Weights of a small transformer language model.
Size: width 896, 14 heads of 64, MLP 3584 ReLU, vocabulary 16384.
Architecture: LayerNorm before each block, learned positions, biases, tied embeddings.
Training: 1021M tokens, 16868 steps.
MLP neurons of a small language model. Each row is named by its layer, matrix (down: output weights) and neuron, and shows model dimensions 725-820. Each number is 500 + 50 x the weight over its row's rms, rounded and kept within 0 to 999. Numbers have three digits each.
A block is one neuron, or neurons of one layer that tend to fire together. Before each block is what it responds to, as a language model described it from the Wikipedia text at the highest values.

Predictable phrase continuations
L4.down1422:377468582511486528548412507486489566578499460498535449579458478582472552393492530531542419496474509545479453492529542560447481512459510591531479413558426492525628518517505465628474648548411456558450564486435531523450427496474489589524552556493420580438544574500483398462529446505466530442

Preposition "in"
L2.down977:532535394464588498553497527479522619480512537438502384486536471511569403399523419422536557467485465487492564406484565546502472443513568424456482464471464426498553521572563458576496433608419417405464571502515442459468512549479482490501455460456422514565571556489586471509400523544464511502
L2.down1386:484503440445505459502482526485463423550495494495440552511436417540484497433474511497518517532489510415428540351460513468520544477459553416395496473553446441538511544494484516451519538488472464386568497512552507521477509542545592551504558482488471533377443680474440529510424539518446473535
L2.down1479:526503430464464566464485413454477439470523491437513448509454516493516455475554549512521586562587480473469496433410505551493519434452565435457524426463534477537443482513541476502451546582457550389666447522620516538513513480374502552523470534459528449541535522433547469521475500399521480486
L2.down1996:427497446500495504429499543434431489479508411469461467471422555499556403537421574496502542483568539489592479550527451614455485465498533463535539456472572472472437468531558550527428471466558444599589524390570521443555531490520540434498543528516465542478520496541532571527537392427546563619
L2.down2190:484352421554537427448425545476567484430453570426519530527413500491487479507505518539559476442474473485494500506515544540445491511497509424506508380571477493525484421564456585504454447479524506485621531502545555425514491463490445457473503474494473445547410425562398460657429505538481469514
L2.down2535:472424431402466413519506536503444470473445542385495505497437447455531444571449520505488557492452451448497492470441482472563442447475539472443472332520534565444454515587536491505479461474519509482538496463481503479466485469445492387543508577533451439554478591541566431521521523523515527537
L2.down2669:465482439568594493579409410479534424504473513483529507528480474478669489471550623395520491478457458406540512449381508512528475435582490512416537430503567604428479508575487483494449452480409516482449527555522506454530486505565464387477529426554520509456473626526528525481441583457517465463
L2.down2803:511375470541414499436477499509500514566551498472529474474527527390537497482548600511454518575491527386468608496451554564507496473506483397494485496568496399489391476531482562531498507467433559505537530498539491478495486517479485468477491604576497499513489523518527500568447511452378515348

Domain head nouns
L2.down1024:524466537439561548550453514550437520492553454449482500514507497485591610468421489546528545510560428501513506390566538452514544592479536544538458468630503541456534505544465466556413540438560472521465593514488555461603527591353503471601592566469483603467483482518516475452487568550441511426
L2.down1077:477419487533515519575627470502442484456470569413557460571541535472549447473357518469563553492510556478463522484550539570409554467514477423441543499526472479470568496531538442486582495388479539450499462486465573537495472487527472478515507545437525446509576464460522560485461386446446490463
L2.down1316:543528445458604382627430506445466484478454483468538558501550508479497532471572491493539592602464412525551535489481491541460459558461419517506535556458493426472464566601590483518482544499557454467512536445498502524499467446368543446530528474568425502502406429518483438543528510416523471538
L2.down1320:428474482508559559470526428554553460591543497515506486466539468578465553459535393555534572540580461477524430494544548510456533538443491479620469511468565435490461578514441477597535584536544544388553529497432394574514494444480416417448567505495444573434512521485521483410534586486468548491
L2.down1526:478441525525423515523476426551569490497559459501496568528487540468536461503587500502519500504512475610475479534409534545398583485473596541486492491546472582494597527516543492473442560448487506489511522466492514523462498483446548567574533487429550441538474551504598465498529466572495442512
L2.down2137:455480567490452575513660486497549593498506567434560506537466516567377420541561501498490460395573501534458518444418493632433535534505523526433466462519553452502473551547498523537495482521480456538471476590539458555498454456448529531483541476413505409474447452478448494489557543522534443382
L2.down2287:450496475426489393453542384462471462504480479444559546535465545620447541454458570527477415525519509552437516475496459494472401479519541495447428507503498541531531445544571527543466578551434486518531527445459353575496526474425448537498543481519493473456490568448518511474503499575529501519
L2.down3540:533553482471505585555528431524474579435494454542555503540441478533480543438513509480588557524570520527373417488496490471451548487475500528541491454561513535543532586415528483565476545430527443479515586494484420537501502484367523539516511494430527473524491470562564468555526434449474554528

Take/hold verbs, credentials
L2.down218:483448479378545581411399425471484493458487518593445515507545482452463513483541575493394524515629466439471553553485484585534492464468531528502532493590470408453488529394531586519437460490427466456491545474461460507500452564540612592466440493481438530503485503513519511474523441583449543480
L2.down505:518505473431618498551513590522528441550482495521382575521487479496524488463491386488576565449428469525546508392452515538463507495434509386435484556599484549485433490468494601606448531547486500434469542475508470491518473547523586496417502508508457600511515437496529546456440543462506461613
L2.down1300:511577597396485458482548522579446563477499548544629491586508451486526504586445414455444510459475504546558428412486527572543528538462486530489458485472511507461445527404504451485531432555414531485435500569455527537508566577495641478492556579555512506453439607494469504490470530446523479566
L2.down1406:532435553441565551468517523517435483415374523550549503490590506581498576478457507534518534458507520498587484422494540473530551489433567556577481578469523490474478546505527497497452480460543486465557540573531523517491490366457538596420555450422537555580554506431485527492506501521532400497
L2.down1592:479531451451534484564489488557505542522458582551502491455508409425525605488515520527546461517500492484413549543392448465452519528497565498521447561529555538542412443458561562501499571445543477504413606486447527437507462475472454570508536433481534597504535385465488454472498413545473533483
L2.down1617:564564499474485490492451481579471542510465608535479465493471486481493553520515526559453534552499420548532433561454472531479532471520491582447580528533431452600462549489480482564514456538461569568475450491418547388518478544487530553386430504457395425452493511501550537531505547486522541522
L2.down2794:558470423491559588491487464469495438607531472473530547493443515434478496413556581547513518532464529483443568551602518570517480494550502547495543508557569528557517511441434478513447517491573469488537522436503479538566357487540448539514527507479478472437526424497486474446538523522498479424
L2.down3512:522539378538492533440551465564514486532548409560560500488589475452586548595451559452443470514470452588508461594434517432505428476431542516549554513516488451495504462520432498466475537550630494501446438534538489527416516525431440478453531498542515567526519467452535480480503505477447458584

Prepositions before place names
L4.down1591:525531550455479401394510496481509516650563479508463372524509499464514395546495473446431566496457586413453515503448540519553571544612520489562466481602537474515419556518439499506518555520536596428653478424572397499485424489419504508497451539526495416501494545631461443513441503535470569445

Biographical milestone verbs
L3.down2:541585569491584481533452527592486515471515417477510433571545453478571449579446512442548535434541428549572550517419563455510475513466490503476459504504503493430581450458542485520462498578505513595565490586502525421579557517592585524484527519515521543533480474581571557474489547570530558522
L3.down705:430496495517522460453526527546542500358507356522387492467561458419500420498491506500513595394545425448518485481454473447487535559459471544407578500526486511600574484506533508458538498470536561516514561567528471490433489479483618486414525501467481433545431510425425562485499592472545473602
L3.down781:488583470533528487403480576477463478404504480485483570409498513567532476475483495492594404426489552527463572410377516531573453506435481515522526538482493531585460471498585574563499489516508511568543527513509454562483410565539447559538541514556474546470527498520458430462486604507448476429
L3.down1170:461574553533665441476527562480456536509470428583450409483497511545405440472474419492513523530562457490516536531524541543618497452470508461431422518547558568525573470477537436479486539569508519552429519484542476530483535575458523504543515478493486547556518425457472459521575497562485579534
L3.down2236:490592460453551536461537490551552494509452465486469488620490541523449543540456557467530512543501418466425478591500450440490483501485436601479445507455428501473485500447490499535565636517570450525490380595500498533415513557488438474506467511476465535474459543482485572407562568509471512520
L3.down2777:525483541402476588540373473573474532571493453445441586497422504400484489463447467554447557533471468562437496598547582480492592511474554503495509605623518538518604482533578528536528592551530454518494482448491488562468455505486481462452583465473474513554569484502467506589491562574502535474
L3.down2782:557525494513519547537517551561464514492483481545561537445481452494543471426491473526609507517409434597549540454571476524521457444458576511500517524599520473487517532523517517490460510549575522413510476429478527595529465521524490527484433502494556543461462600512490532536514563477474448606
L3.down3438:438503440493541528533484414501470521494517501520605470430494460533462561609509582464523466475505444422533541491493513514548475474399554443509582474529454536482569577583531479461524578454543478501505538513529400464504429514511497487576430556487495497448468370525458573517422466638514474520

Locative/temporal prepositions
L3.down265:525562521540537448437440450484493439547524420493502473458457505419582494546432512522457515495418529435448584485546538613566495547616592432546492485453497521621457495557495604576544484518493461431554476502550507519476418534492515478535467521426486399525520574576543465463436497532492523518
L3.down1046:582504490447441455552463475476459530548549479550491534516446471586478513489518477524559504472477544492438475446495455472614496412447564446490549462418505503495453501447524623496431500501528438404488533539595531440540549549451518484593562461539432488556492439485464456518504469513438528539
L3.down1098:425490606528556540515506471480530456573542516448375603424596440508509563498436521490491507460512485505474553484467504511483556478511471463547561421520451523560479539567475556512507496564478503454563480514637441499386455504461467495522493503435429547514552524503549473410481530444589500523
L3.down1270:501480434470490457541511525512435618536472486540442572460584543531525475520535560482453567583546537488460534489477552574540512495458578513384536434466530518537412524443479499571545478541519421481508512511515505558465463436483481515606427493454489492418520522554513440459472515530546463368
L3.down2460:503484474407534543524431457447517481493489523503583578398451466475544501448512533570472566483496583535489497530458441511559464549514397467550445531434444484562446491535525442486444563514507415424525481555476590529514522482435513450538455407526491492378621496530526618571574473383450503463
L3.down2667:437406494494463567377449433552518471536473531531517474550500504529578637490498403467448558476536518394546575508466502546436567474517499407488472494520525585539524537476429444456445580547582562479605506496429570462586571470482490503419545541518530470455529519526458502513532457547574564518
L3.down2799:493443514523504495483594544420468557484473424503518442479528533445546452438518555425481539490379520470435490478464541514510440510519503503527530431371458510555501533506533543533544519480532541602530470448491547528446428485609489583511514545400394476508584575531426404495428442541471487466
L3.down3252:504470540410508423451502462483479466474540457526463484472513480446594447565411543540534536515550580512442600521474541497417518496525529554482542466427410510589465481554522494548429539595441528448466534553444533415498472541513502384457478506499471408594522404485539561513447593475574587564

Take and verb-linking prepositions
L4.down432:461480482499527512438501476567483456471480482561515467463439457482539541520449529525556538478502583475564504416516512572387475497544532424599514573522418563568507534428503525462556464520478456582447496521486468523449551598550469482529454488492405520494507502477518528522501525583456435571

Field or discipline names
L3.down300:461490477510456469473437509617570446477451488512442411459458461454457544491397528505489509605505492501580506584518543458565410518478534574471552425524530497537505429415429405474449421470531551571480505541546441456414470467574513531548545525528423483487480447434526503515492565483510580483
L3.down942:555526502454521452497547442482493414480498503554545412477402471509496590440597449502480549553552445585534458518472499438590470518470493547579467526496430456541506536538504514545529524473427426529462447496476518535607524500508505540466474508513518549484454473529570461478477555600531440355
L3.down1017:495461478512519455501499466563523546461538443615393432528529490519533604528492476545500616517421450537498521376537426503586479513507559544559422416514529522402445494447414522527418524503534486503558524489498514531482575533544478550499614586514430560487567453461517514463439504568505520455
L3.down1507:458557437538526581485421425542508543493568509484507487515534521475477481457455449559456498576501479499487558454581524418570571426558481502543524606552535445530502462457480533505475584466567486548545488516477456512505466463536577494485583505474573548577439425548521528569445405490431424521
L3.down1722:480438474419455422563481382547510480500466456509547656459496566517488498598437409650545526591475516502502501417521502588554473492488483455607410497432486502566422446531498589406422546490531449489473519387510505533539533482422463493490540481455475503598563466404447445492459452599497573444
L3.down1814:437459496485456542476501465569503518511560467554473493548443542455520609537482528498566475503527593484390587504498460535514503475579532477585399491538425435535525510537492497464416500558464500465548486542491506507498496448434494530442559469497506598510421451518540448516458450427424499553
L3.down2066:489340550439449451543532419538489443478458486476526514545508537442521476499466470439575580469513481543504602459455555476523576422452483540571527481537530558554518466505510553402551550486474626454492545424429558501530487498472418540528595510508595478409605518486587509466462442532426490485
L3.down2391:486484548515462450523431390473447488500635471512569607565486434509523500544449532570470430562524478506506478459434486566485435451443484525455566485540625511507513480496436561478528494475508471526584437502494552590410572556505522552523519522493531540448457526429438579475500576486519478511